Part of a small language model's weights: vocabulary 39979, untied embeddings.
MLP neurons of a small language model. Each row is named by its layer, matrix (up: input weights; down: output weights) and neuron, and shows model dimensions 16-143. Each number is 500 + 50 x the weight over its row's rms, rounded and kept within 0 to 999. Numbers have three digits each.
A block is one neuron, or neurons of one layer that tend to fire together. After each block is what it responds to, as a language model described it from the Wikipedia text at the highest values.

L8.up324:573565409541503431540462497513457582465508461503536468336425534493499506536475486452517471485505527523444502501390524446546517640459361512452515458563488465455497505431488470515499420438532467519498485476505480464582624503574542489449455508473520391560465501495548540532533542523461536502553400498557537560496457549496498382495636508442506446452549532622504544474391538523561577515485
L8.down324:468413529461474462476506553591478485486529398450552373429609513386393482490424575532581524386468605541439548463559423467535459528469435588508561503491508500545435564461472523539525467544578498403403603514491556477504523537491443501474502488470524439490470445469469535504459530575432523526407458507505503527519469473495522498456518496493544496470553578547466413501387572547438499500529
L8.up722:506521488484524414572475567583493490430511444575513567416567562552458439504445435542493444445504460577457485509473566508471518495483457515470457577481481522495563518450558437396542449500584389449408495535513488532527556592628526550531514507519532476591519530486547617506447512521494565478442549527478413554487420564591547551441539485516527541458501448510559630497433572431575584406508
L8.down722:493484550443507501519440528553466452407455475462464487390557480505493485487480557588533515480411506490484585470509441510563458427444469508469430556542519543494481451505506460441473523567625461451429540466471513538501528581533491543439506449579417434477455466545463503481484497524508444472499419469500359514459483505501527479435538560502419488578516573430498458495517434521530565439466
L8.up941:593601430425544447439443535421568493451607449557528489413511536433482484390516499461487489486567479560488516498518518482496520508409492508434373428489383555493495461527501489579512476510522525440426496464523498469453516420493472399569543457503514461552511517474558527544449513608588500484534600518467537514524473547419461466419563529528382419486489570586419502550453502460553477461531
L8.down941:465421410483514516479505488517445482583487489500539400479539401437415558573511617479444485516483517494453553454543614459491574522555436567590441361550410528455499471631531425460553574502470574435508484488594508515529470583509390464488521533517478615585487509439463498429495509519487531569550571533441487498479489470526370472489490551540553465494616536443474449581532452504489470566533
L8.up1606:604610469544535436544513547426536518531552470565509468482470478478498542485521533524513483485554573554477491500535557566537410546447473508541538588544449405434458408561482470565445427521550495552435523455477533477564613469452518529561513417547545447569379459463526571460557542475467525478483460535493475514499461571482469483406597572494439601489529459580578507555427517469622525442361
L8.down1606:595470564589402514492597555419506497442491470398582433459540495545523535460433482476483545516502538459522598501477597506504518487576468508510498502540489531570526485488503500517546544558522506413490507475642473489504527570561433515403448482466522572418502583512389520491530543495392555477516548445485508487477476477473366467498416525504539489403605608437494419569550397403451581543509
Description: Modifiers and head nouns inside "X is a …" category phrases naming an institution's type, e.g. astronomical observatory, commercial bank, football league.

L9.up170:450550519512568526470420497451433507546510453521539478449527528454503545413486487526478450561518476631500503508375469525502419593547335508601514468480510425605489409425563523555475481547482497492399452445465516433502501467440494474475551466573522526459483448502519422558471573454497435521466523494544527440448472572464528434461364474485359511533513496580569561443430438605549436525510
L9.down170:511440421537576489567564479454572543573507545461453505540476449517566480492482575521502473482449615420408514457488497518510535426497545477491472510489443490406443547507433477430577560476570467466536517508461362574580498494648418550556433457621461487541475501443504542459445486514394553467550449432448470490437578401487481529537636479526551443550567469455561511539534482366522529533528
L9.up343:520516563423519541456487462430470576471531446456516395390603544535512469485484523489462508442546488581593448508459500501576451625558458501563498471482433505559497482571532414503452468510620481559476501467493601503536493514554511470501495396532461443581534465456499517475513475472559563539514480510466483462493494471500532463430474465492355565418544510517577530510391439562476581582499
L9.down343:506519453532490420489561538429523439527472445474467505548519436467394481453471476497504509457502495591517483544514528442424593490511451512414511514487555383507548459614430461553552576481546492514490568547546407520469506512466476633490479414538505551440481459480499495544462577491485546483499551433559489450504486479508516490495618488497555501498523442505637516448470478588471457526455
L9.up577:572493469397440414443486471426487536482531442462464468450544516460495472449496593526473487431486442550411531519553511447587483647502476509511439474489483502502474480440571439528461536485577479499514508449511483540669515465552565457515399448558534440562515471440514536480473605514489573506515433524595414422639452551472444476551441462547505593492532531542522516420438513542504559502518
L9.down577:487451540468536548582476517581483517463495450498498496534491402475547479491589387530491578504591505470507427552593378425500393534498564467469490594428473504474553504544405525529563516568497531521506538404467552480456505535499473499565518489438545480536566483510471558497530498408537499398500559449492463445486522462478485420487484424480482449546551533503491510538557502488434459573551
L9.up2006:557545438467539481562445405440517514547587471487539592497506536505493547503470502508515526483404458524475538528468486512570441562521452519424455545465428471621470389559564490542474452426542473491507543507555541513527512557512547486456511467473569452603570455549514590477484629493544450529493568559557425410544443501493439397496445518466437452457455558487493531526496503508536550523452
L9.down2006:474478443495584412552394486428463453593527454453610473542445469520590467508520620504456508602588410431469520451586497478498522431511458510442568451460542501621424435563475522497497416554538530532615528517462493544606481572424449454422398577510545422553413528474543505512372468543467455523499474565512509559499597452473570550525524483476378513476492482485536538469488484468422442509513
Description: Articles and modifiers opening the noun phrase that classifies a subject, such as is a commune or Israeli football club, plus score digits in sports tables.

L8.up148:519466476492452526532547495548502451532492528493538439506470542398461528469552494469552549462512552487479537517474491548475521516502526449462502472481589597552542494476435504525529514561534620425466483585445476478520445459490459456476503520521466488506488466494481557570404514471462563563592465536536517561559534480599458511479510513483493450496379561489461445529426477582467482446459
L8.down148:380520439497470582395466550445523415551511480521531498541500469539541499506435523448479514496406595465536454528517528472594465435521399472594587442538457490555401545497491485519490481572604556492559502494462458540489596436510533622514509474545569494622569629520516497544530459590582454581393490388558579487477551561496521511493480467446481522570509487560546545430523505497529533478476
L8.up381:397446464492501479518502518516531591437511495373555449432512498520537506503620485460603406490492542495489477486485469614487507437558523519522416476501483492554544506448506482579525448541500502557434506551452557522525391455502477492520506532426543540466512451546486557497500493486525498503534489565556470426573448544539515474435485534477549526476519444509473450568352505459533545585452
L8.down381:466482621514454530465434462565432488573520508459579523477539520454419523489544520498534517410466494525517493507455510478500481483506453497496523497506500500541461485405474471598476490530501523600527566541504413542452547521569443497415591594499551450532529445519445450481466465459511620542469514475574528522518508531535479569516495544444510521577546549486561505456497539465368531496524
L8.up391:575559511455468572517527513506518553503487536461558485477451523482525535535533477541511479491436462562455488447521469584549427537455516491546529580539534542560458481511501456480538424469502455535513517535484513542498496562526495475456528434589553469525518392565606476481434498542516497527452576463454445551508531584421475485570416512570526468417499433414500521484449441526559534494514
L8.down391:532491490457492521575416447514469516485460555475458525544455536599561495545455533440516549531467553495521428494562488450483429495541446512488436542476439527489498479458443439560530456508527471487502530503486426516449497440419461513563517485514508571490508533534487498499486459472482518514498442588530457444489530504526473583532505486542455603434519608465432505501446528538495584491430
L8.up555:485498549468467503392508495497471480483508462458558415458508466427503532520435398511611517493496554625506450503494433602495446538459510545502436471480436501494480510467500444520556482496515429478478527558515513514438405474561457485458589545545474406572480481544541472516410581488498527510468503647527480529470510484540565504479481496478489419466573579465515467506478428599523505418475
L8.down555:436416583557510522434538593472625506514515502477576519484480573604501534471501530536565548547409466492475571459441501457484523485543553565525466434510505474554491468442444458525497479537481501524496490478474545507474524530389576464485589509515451501512521452453392511431509547452534494407472513638587476498476536455555412527463576551522491440570573503509520385592529490511534531500485
Description: The space or first digit that begins a date's day or year, mostly after on or between, as in on 17 December, 1789.

L4.up1551:465455501483558437505444492570519441460529445524518471427477542456524479449503473412495511524556473487513518587617482634539466446565498399487522465498463489533494505555543480418467563455612537467482550531437455457610509416510589451602522450362494520431396430501462400524443523451502537531467548500510536526408517491492472562482476499498541561542474496500416458561464568525480548450466
L4.down1551:489536508410455446430597453529494442554531486521378519418483492459505461477528476475525429498549540475488448504412567576435498496515394669560470404507477571466504413430613405516452459463517503527457537572477504498430409522486437493584418539596543547558562404555482532395523491514520625558578477484470511473434507455491531443448520428480569525510458517623411532548464541603570510498490
Description: Short subword pieces inside uncommon personal or place names, usually the piece right before the name ends, such as Chary-n, Pav-ar-otti, Mahm-ud.

L4.up348:564453506514492508521513486517470598595582471552514395525569481502486529550475601497499519458486442512491531515527465516515551491458498420543605476541513591608613415530464453509526445414505525420495505512426490484486589522473513451568555510497487604455466483481548495489529489466469473495520410513526586459515495503504519539578446526591516529449500424567450490482555506544575488433475
L4.down348:423517511452544491480470513449444517386422479429392544579475536514539470460405436444504501578505457407510538482445484411499534588570535460500419523418495486479447560535488484553414489503571567513553470514546469559571459556555454447511488440492499452488632458497466526517528628429467467498476557562460490541482412502452551480557513519462517525507530503467445481466421467484545520571488
Description: First digit of a year or century number after "in" or a date, e.g. 1 in 1994, 2 in 2006, 1 in 19th century.

L8.up914:542599434493501437516459448491552455454521512467536555491479587505451588532506468508427519577590555386474587516567506442488578511481514482475533470532542452544487493520487496470423517548497421483558526521580474477503434548525506467511454480512553570477474543498526410490509588513618470489497419495603604408483397513471571492475596391510544456514433530573372565558500553489559539428470
L8.down914:553568484509329520513467487539532405620446494434602514478416425478516506454453515495479479551569541448497481462462554452594447513422429426446429404428521471470505529570461386450451511428598434530547431518442520423558393426589410549516483549474500493567554513567474532489512435568439582558541456515475475501592577457494496626486371453543597501554552620512517468491472460530548481533522
L8.up930:445511575528597457588472470516477548421547473498524514514566558539414561474449381563480464564476530415577423552497485494639500593437474513502551408438543443472434540509501455412562516536580500435498532519510522548437538555491495449471441445371557496553475499576513566494475552523537448476459535489554503396490520508611537533502448479515450489395459461492481506495460531496512569476438
L8.down930:539531514498523458518482486534504425421489489473454505501541423492445515475554440501485520522511518587553514670553597409535495582485502484427497488459574566481535524481571481557536513447504443512485512468506408443462521537519416514500505493475514561383506475623459588509409579467521341431517519521443528526571497537438442509509514494593567488462503516526478500541577455559536512632619
L8.up936:560486495411477503488490528472625474484586402430537507406498506487504564475509488453481473558482574450491391601486530479479483549547421422500570533437548362518541474442499565522566474508495503515539438579426534491516438516519437445426526517571479562521451552535484483578497559521560505622465407467530469468570506487535507490561484451442450469481487394502476542492501528476441470508479
L8.down936:438382545484521559573586533625446571527519544549515436508517528535524525439539502374497591448522607427511556497497479490423481550566445502495437478454584553481509555447540497476568486535465491512510476502564507480543395526490494469567586526517554487400555499443416549554423521509455410517533527550475556447505473509536436498444479537515586446403451501550543472529506465484588482522502
L8.up1080:588571484509533454427528596474548514491417439491549516469565596542465509528539571457473505536532526456503378552379417432556513473518498529564482503418509475577524472456546474446450493399572518527584489489534428466565573490480551520569505506402579537561520560598503538486443439520545436524564471562563525501633475543517534482471458548507446520420535534505494550541539560518504531443531
L8.down1080:453590498456514478425574538505462477412369521439463518460572508454487502492542472510575580501456518485515512574511460470497501510553468534509479491493530530423501515464512501496486464457540539510551505598481474528560511497453514555494533445474551511492626466645427572457558481485465510494409507420473532569553472569505449470407459460523524614581528538534460491468445502549507547499554
Description: Tokens right before a bare main verb, mostly infinitival "to" after verbs or adjectives (has to, failed to, in order to), plus "not", modals and auxiliaries (does not, could, would, have).

L8.up1193:517489448531524463439484579515551412506400507506565585460497546488480535442455482378522550409451530477436504556593514561456599484460494561529496505566510500514585463562439421510412499465537516459445573466515447551501644428511496547513469407528489550376463450535494500442479493559578439547480604584494534527412390505594490447560521402571544484437505464513518479494583533440532511450464
L8.down1193:543529485408416489513482560423528528498480434433596402505447439425505456641473549445467492559460456502514441519490439453453496514571523448521454522524468512450505514541473560407412493549585510510482491484493479466440385513549492512609441503507493568596499485459537513534538537464536480523441545535453437496509516426430510590410503544470602468455550426453471572400548563527446607497517
L8.up1199:517514529460499495555497494499454463523490504502562553359531551490445467481524576408396535523469509485437488513405443507516499499422496584483483473527507567439494473480551481551379483488504488529442516621511562525479545558477559557528489544510566454479519550639491541464484592542504460616480477527458455488528493401472479466465478503645552408514525490492504546501481477472550561391495
L8.down1199:598469544484534449517609457457399503470520528423502468501461568485478484556561540464595464552472476442472494505499542565490505620473570499519474482528435481552362505485567531440527495555587500437403563459485532518525593443596471494484496541622568521522454470482529481569565501536499495553487570424557385462543547516454553503506514623420445434543476542535570405459393483554482506455494
L8.up1682:520542471452543441529535510564514372548507451529515500411457543449497493475402564452445592476498494537383424531482468507499541482485530432468527519472530453494594540504400508489417529512576553453481560597480470620559623477546487520546509479501498524451403507448509494552555535456475594469564573511523493556465506527459443462511582446607488439535434478470513478575475535503705537415503
L8.down1682:506464521586550504491473491546531509470484495573540446554483507456469432588460503460572519500513461482510522611459581466475440497498501501579475519566508491456459494522521462494512424434597413492515488576607449449492457506464468565523530533468557557486595467503528429469561502437532481572461505490450539492481588455410500478363512608523441513467491479542487445490489463528567413591517
L8.up1997:557468501450535433599490487496492345523498484535534455494505472504431519497500467505474493536526446459444481578568509504590512547497539419469445495457534479398532484484512499491551461480538448511509521683489475478513487436591490507431549431438510432484468526544513474422450494517701455500544574491518461517430430539496540547485494485579507535507501527447426436553490498510561508482475
L8.down1997:573491467484493465447520559388495525488458499441486606509489533478437579489494485623533543508483413571475505586478454522438475505496556467452500558543506539557465514394580527493505549459598433402451522469558428459560601476513490462460504514541548517400542541497484399479441531597494579504567565435492543439499450554473468553486563581503456489536503506580475492448564436546403522547492
Description: Fires on word-internal fragments of rare proper names (Antofagasta, Metroline, Massimiliano), usually in tables, rosters and lists, and on digits within table cells.

L4.up1643:505533530446521432564545584460526560405439419465560443439543515496496610482480573543471446479532606539408551588440493510536452563575398546453402519562536571487469501559559492565548483575521540436460486498414523630506544544537593497496540545523476414629475426522483515463532542534478517499596453584499535538477539554524453531535526474534458507512461498575498426500487554434504456501500
L4.down1643:495455519410567426420479501557480484493506430604414524518495503563436474457544548544609510456510479585526514567458501489477467563504521509596465541528475469513528419504502540447452502566488486499489476529460563496473518551476508487501566584501423452502564423480490477508548537534614434512482422584473501491523568533424505413435611521464508522409516540571553503567417403497578510481554
Description: The first word of a predicate after "is" or "was" in article-opening definitions (a, second, fifth, English), plus cell starts in tables (|, 9, A).

L9.up721:456507563459570568466563452493393473511454489526558478496533549504576540541537403461489555504487584510476474535467517503476434455447497537592376522601498480531523430509556406486511481544483476453464496430504455494449503422475641443424637545457462385572508446545571413486399555486511499584493474614349482507423464503613510500473469453523514446518506545571568545496416513571434526465410
L9.down721:438527551629516630504511582469483441535546549484532522453566471578505558499529445414386552512479498566553416481508537503487532485447531521501352528535510474553573438487519498475547555537454501587563455507492500457436417488469601468495503493539478411530451557416600490488441557504524479518405457608504529479470523475538484573500545568428542473538540614544592556505419464449422447396536
L9.up1222:489487532465506535507457494485507586491537512447535381488561566481549455537563577489415470496454445524458503515446483522672475479524508502544518437531444423441499483515506482452499519452483497490556486542455503566391533405535488477447447395389429458524535568442531462530460487520516537489500508638438454503463492428589438475450470483601515479543468516576619528560476530446496475521534
L9.down1222:487643524497458528515560551508500529492498551543480443429434512504602558498424515413426535476493523535492468455479519511465462515492498512498528478556572405487437459496551485460562441499471535481531400501540496530477445544552570544518538528435540527479471476438525504454408430510563523485419563529491442515516465484515442587580550471512585487464591451459532591454453525486465401404540
L9.up1337:485513470438496506468525518472484520578589478472525347458526468479530514450469503388489507444476443482431520530507462590534469469516524524493448543515478438426508481479523470455421526437547513520515504479417491542429563472473523465382595414518446430517444471416518445491432486486566529540411504603464500526426458408587425557387487495569492445503524541586618435565512508500506538477609
L9.down1337:506561538543556539522558485577482493560522552423550409458408508535492581545595558529487405466550532489573521454413494615479555459475521493467469450533474465503516419540429506479549470504498547481521459540387500504500489467485601390499509544478441482523428495370491536448362409505570504531403584521446455600555567521519471548468577451421594528478585554493520451412440445460414499399488
L9.up1872:501453498469489478543496604443406507559552445466539465474592470408490485461442477496476400476496490489473513487478496584465514472466473538528443548474491549520546533542484499528481585472479490478484478562457504531577540463517533454516616457512510480456387425504508445473367463499503463509486591564523547515461448520519515534520536512506494419517543594521584550557534509521459544534500
L9.down1872:441423535484516497513394442585418518643496545492465486471477563500429502531498558494554521489527530535452540408528406604445478428528479463468430455512482594539499466512440574528471465450542514426504515590478471453572459475487418449599478443524475566490453525510382531481505604471498493542563521455521511587483552605538515457536456430432534446519605581555564422467476506529503495470510
Description: Prepositions like on, in, until right before a date, after event verbs (released on, founded in, born on), plus leading digits of dates and years.

L9.up150:535495455539535444443499551439542460519520464404513502559532479493476477410411463484467550490449475532538507617462508423545528423556505498505480492449546492469487501506343476460454505479481638485451478522518411604565578389526470496630508469492505526512383482481537541496485496483538531509631446510471476567537477568465503527667534509589461440525480529480491514588507551510568519506513
L9.down150:529412508560545467493469459457512526441377492542395480472504533422534458540562576491536476445452467482535510570461519500525511568507459386486456483583530510501530482461465476438510486437586452480463449514542492511475430569508488572472526555533471515589545582473506503532496482498509457458516530586582488459465495440497532533454495537568518533467524493465458471466428436449535520463446
L9.up335:488412473522565480460488506489426422448464468571530554534473493443489474394419512402480544651551553451384494514443517428485467441446474489411491518507545514479581496535504525515423490452536554577512545579466476519474460555535435432593461410492512529574542478463529534390556509532542525554640552611407544492471472545560483454458503455611507564529474587490489469538466562469559543434500
L9.down335:531542487519464540539475584487560572544464518450444433427568511448497479541511544515525443522588479562480541533553551439435452560513515548475507462480447534545478562439435542457556424357510413464535583496389436459495461462605448482515465540489565558583494578522542562542479503481648489554512440486501499545528466373455445531468432466492594401403445498488530459421563547547441420484524
L9.up881:537493400502516566459486488501535561535485509431515486518598482453529473371448505480550397494394464541457580486455524547559469445490438549494442551586538445493607534479542417527536513453537590491470564617540505555531442530533461578525548475474469481525491490564469538514552470569512504494639552509447552499485485542436559532430574552540472424486427517516490525616531546494554520601491
L9.down881:608489571578449540575467499510536469465433519589453681465521512510641465568427532522445411511573437383500593457471514452487498539545530460537569462543421525614465507496511512502409446472528519507531480496545458427470588437529430488416437533477549575521547444536575423458477503477537508579511544547477465506508449473490502538532418452441542512433507486479485450540481553590525532470539
L9.up1802:463553502512560513446461505439513506467495470491535507571499534508480468498337518465485538510484562504535529545502495516578501477443519422550534479474498517518524475483384504508489530501532428573483618490465456419553548455513473564523556368457484442485385475405569497495511498541565469459578523517485509518541464477523495495475550564610510468532486504532471547557457567456574476477518
L9.down1802:487470456631577418564545509494508477524439520438480494464507529543534527553506507484527444471463486600516530589492522516452523543530517487569524554504505573506493598482550374503484475502591452446520485574483548431467439486457493482491442577520551485509552504543539416500509574526565450497521521520528577524445436590514514499502384491537518541471551492519552489517551407482536485515495
Description: Second or later pieces inside rare words and names, such as em-be-zzling, Lil-ac, Mar-aca-ibo, plus digits inside numbers and opening brackets after names.

L4.up1602:627528431522533448495493513414442482420526459462546536491624536474467442431495519475546364562445567504525540597452519511552516507515522486503517508398556556545432559439561504526416516451471522431452539429534591523450441540670485428555518520482573526589487595588541507427428542499457489510491545522524409392499485581565570565514466451519556435480511487489451559529447469509508530507494
L4.down1602:512598471458532458510423435429478488334560456390501474492631489527418482480606514444428415571512516501556477580469508380519524546498506405451514465395553484470465542428549462509492480485440504438453456540408507464404463553517427466432465506459506540522506522553409545458480487446484443460439491482492488497544567585480481548408465480475439473468446505523428484484538444531439443495450
Description: Fires on "to" before a verb (has to thrash, was to begin, tried to establish), plus modals like would, may, can, and sometimes prepositional "to".

L9.up806:531483464505451569540448490475463502564581539508514502442482503486486561514379514489529481520535434524490546461558503503595439489427465476398519456526404422488600492521550453460483483473547432460528510434556474510465624507454482455551517526481527554492459478557556454487477506496478572490555584499481580539453486523581485497488470483482506481485495550473531532534582491488611519433512
L9.down806:492467490453457544523542443556479461459580588519509581530457438509593472487478561517445472529490440467539427550542530470457414561525490544491425537550475577522484602492593493535466539497417491483519429494540519569448473561474573489590482470536460485470445515521483517522493411395474425531480518540438463584485575492565513543450472536496529504534481466557542473484462474382520437383486
L9.up1241:506466568412572445558516508501408538485521525476514596575512431402476513550426524547496461540481522464403534512509492539598474522432475464548445445444474515581499541602531483541410553456576494578508502496494528503484573472461556456524443483509565542587527548566475586542536514528364524528490526575434507491457479479529507520456525405539394468469544464517495447572517461534502466475486
L9.down1241:461520459509467552488518494505614425454536548425512479520499446476478541487455457519523501491568451560538434504564464483449422491537535466505471529561551444467489443442482481482542513520419505434587418591584517461478483661498463544547527522610557536558515539500605511522500419371514532527493497504463498433491478478437575517480458516464566493518492531530505526446576512544477378444540
L9.up1770:508462428475515487528447522453515520517541461514566523506522518475527485463497389592477503518431462486565451526499524519443463525480506491557529547496534512501467564498563410439501543456405543540504562500520550553547547475534511456496518521418456445573510388483462496530361439604476523515523533532509514496414434536488491482429449490594492494395501566435482443503558559563546447416512
L9.down1770:552458507387445582520461518569524502451457565541545543545443513469570559529487534507551508590454525503487484548418493413528519451432476572507553474528419594369571503443601402463465479524485462499449558454538447512481447472550420444549446484528449505510491474453454533547471489482438564527488509528531536533460543502548463398463434490525507467493485512519476506449516589456459556456497
L9.up1866:477407412434461486463468452498564524523485554531512435491452519444450470446472446466496481471479469554368508519471487580547515497459445507513505519535529531484548468537521547423522504488597510439449548491531504488475557631572520557488530512466569516533454489576544468569493545498491551468541576432492543569491553452520460469387513575561591473545456515427502413674490557480486560488439
L9.down1866:532543459422596514539496580525479514510538459502579622451590374457499568517510458541467479493462517545539450543521466513453467470455585506456522516494412514601411442512485520618584539434537540474486486484531490460467437541586410498524495586575502412504547443454500457376470395568599550473450479572479427551536479553459510504430412476448428504560482584486444507397546464505621472448567
Description: Head nouns that close a descriptive noun phrase, often right before a name or appositive: lead character, younger sister, studio album.

L4.up269:510440415495517504509510473519480506558567472541507505528521486464497602378427475546495492455550435625504481485402509475464454530376512558576602627383439443534507467512578428501504511378565477588438472569508464508465452461558445484511598472529557459499590409493461590569550519502481544535533426429507451674495514553492492468466468543559503484579460468426581587552501509554492438421522
L4.down269:534510464437455544460424428433543470531447498552489568482528474602463564600478528488564521504533529544564503537495553408508446507413423552515479513580542515502552489445560420533577341520405432504509472469540540467454520499509434481624505515532501525551484416501522549530455509508465459450476498523460456504543539516519484441497496500489484443501540553521525536544508534496610453592529
Description: Generic head nouns or possessive 's right before a proper name is given, such as "club Beroe", "TV channel Asianet", "MGM's acquisition", "Label: Inpop".

L9.up128:549534553556637541582429454485536462471560458437558469505482529551449469509565485495493527490420503552475477580593446450454501474461538521572505524445504608445497473521499445484551376468528455525512502440534471500450505516512526453544546520443513597437506526625465450505455492554522532473440498408585453580439370462581581558460476555576454536485464518442487470544491555487543475526531
L9.down128:433458469444494459500527581515460448500530575430558455523568427481514519524507564444514456563484620438577485486503435510550487457471435529571488496531523481537425512465443513625508426519394450481483474595517585507468507465405508516523439520529499443495551451521447470453568477516473476471512508508493554466590475539500395513543502518438517485502468430484491521477529505561581492587502
L9.up173:526568498556533423467496480517412486442527427374558499513607520498540517513508516458509457596429561527558507579362490457535458532490572464538546515495546513449473618510505494447438552425487498526539429509519481506428512529547490448474518514430409565559488545650432573495469558459533456471469430495493468469490468520511557500545466383533549402537473493522548545515534563544556596498524
L9.down173:499518534493487476561507601477503416376567502459481532500539510581482547545563417502498570503576561534534475542449466359449448545479568419480510460489459483462515518440411469539477523484453518473461490481537446398389425563536492422471412554521565503445429550605406572492538551535473375476449469452536506468575508537492496498446431505542525506515515365500474490513578457479499558528543
L9.up1705:528568587518557377464423426481545497477502409484552517549487549568391468513513429481371514541480473575510445525523467536521515494477397411486604505499467531522620547468565538447543493425508418500526494487528485537435483503519526513500531496523459469568516498569526482522499529526507529453401496578572464436486501456478524480485477408519414438492563380474471476528549494393527502575450
L9.down1705:546488548357444519546487606554545455453485597523503500556509416504441547566537529438486424507475564444479480558548500469398405558511556515456373422533514451494503501466521506537518541479378474486461512541497496520554488510494507529517569525447503416416430472456505514376479592435559538539528434506404503470534564464430484543490495560514553506509415483556588583477613412497512551485657
L9.up1937:433551449551603471521415449561473472444578472487508531485473574540473460509471467475516505526453544444570579538532534549503476539485519522463568605532394426488593435521503373479516588443506469449517534495600433452506479470566508450525431435396478458475564417419493554580446618512415614503533415533562532499466507564600524488516519452529449467506459549404432447516503432493501538421517
L9.down1937:518478476520507534554490482508635458478535495441467501527545467541459449499406509582476483436489358478454561493471415516405483494521480486578540474539423497524474538496470416419508528437535522464474585486488539504508467522428494477465574396595523573540561452448496503402424556441537503490527603538536448495503443526484483538488405525583499533479470563418506443494535514520448526516520
Description: Mid-sentence function words that set up a specific continuation, mostly infinitive to before a verb (time to heal), also not, may, would, cannot, and in after degree or award titles.

L8.up248:440548478514522523536388560486521479456526505442512543459590453555480565514421494458472507518485467461534554526412389554454487563526466428454477434495414540558479488388521470531541429532516465581511557527511574553507541472495582493528541495441609434495517511545507535435523517543643414605425625430462487462541466509576484506390525541458478509454549465593451544490529487506471601528494
L8.down248:558482449459417514519449581589517468501512475427551572493466476504436543425515516530480488492522503434521527486419534529554481641478480478519494546513464470468520514481465527478496515467494544447515564491469600475621539566556562435507491447520462536495421490408388437482492503595437458464499518448519493491477532432528439520447456517480459508453533482443401509498513537514423548470422
L8.up755:493466422503448609510448586463553521594516465477523499509543448433491555511467480521420367501580517566536482565394492529461469486333538429471499457530491484646469476478518474501521474436651491545481581574418431528463541486535422514514546466516569470564557401523531463537488530557513537574454521472531501556543563565470475476395416471547513419459551463476547594510541530444465537454501
L8.down755:538504462420493554540474452544451500514491579507571551447534449475501587568482545536562493544502506508571486568430575434464461488487503454446523504513515505521490440430460424512500520561509518463422419424522616473484515491479407441507534600441521566486568381445444519561534475583583432481602538560460565552596600530561539476475488430483521517398453559471488478517511556496587501401467
L8.up1383:576577451511490505542419542515496490503471472569545564471565499442473497476419463473511505403535395523474468474449422487515554465440536565523571540595449485516475466422531470510435425447490485540484535461499408575505515464517537482494581574397466519518598492478450525500504484528504565556472434467423566580543596563463504467473460517566387482417503519562483567522464553516479536447605
L8.down1383:488550500455500520617515471439474487520488496634409499454532441516496514514527516495522454491527445598509531429531527433492452535579473464485617494580419468496552493479402568494615565494434521501530474573495598469500533526528520429479570427558519492566461515468462462616480488560548480484342458613515422575570531605453449522456532513472470483471479484548496578536523620517491520484491
L8.up1458:515547434477521527514480553441449478544474493517538548547552485539535549516393440527454397466540430542581510525449448556492441539476551451471494486506450532584503504478533473511504512423511470511449546535498435535462487486560453445451549438419471491567523498516559442498498486531453553550432568536454610494553512523504474497444416552571477443414524361413582526540572568477478523448546
L8.down1458:585529545486519564578471487529439488485481582577493573434478448526512588498426484562516465590484432622544413541503463424455394486389510499503500492512425512565489476474516344511460446550424523575477535469546554561484495428596448430528478555560462484487540462440489545460466461534546500514467531497454566523503609511577447561488444505498474498474502559456528540484539585427515494421504
Description: Occupation or title nouns that come right before a person's name, such as center, singer, producer, editor, broadcaster, knifemaker; also company nouns like Railway, Railroad before a name or number.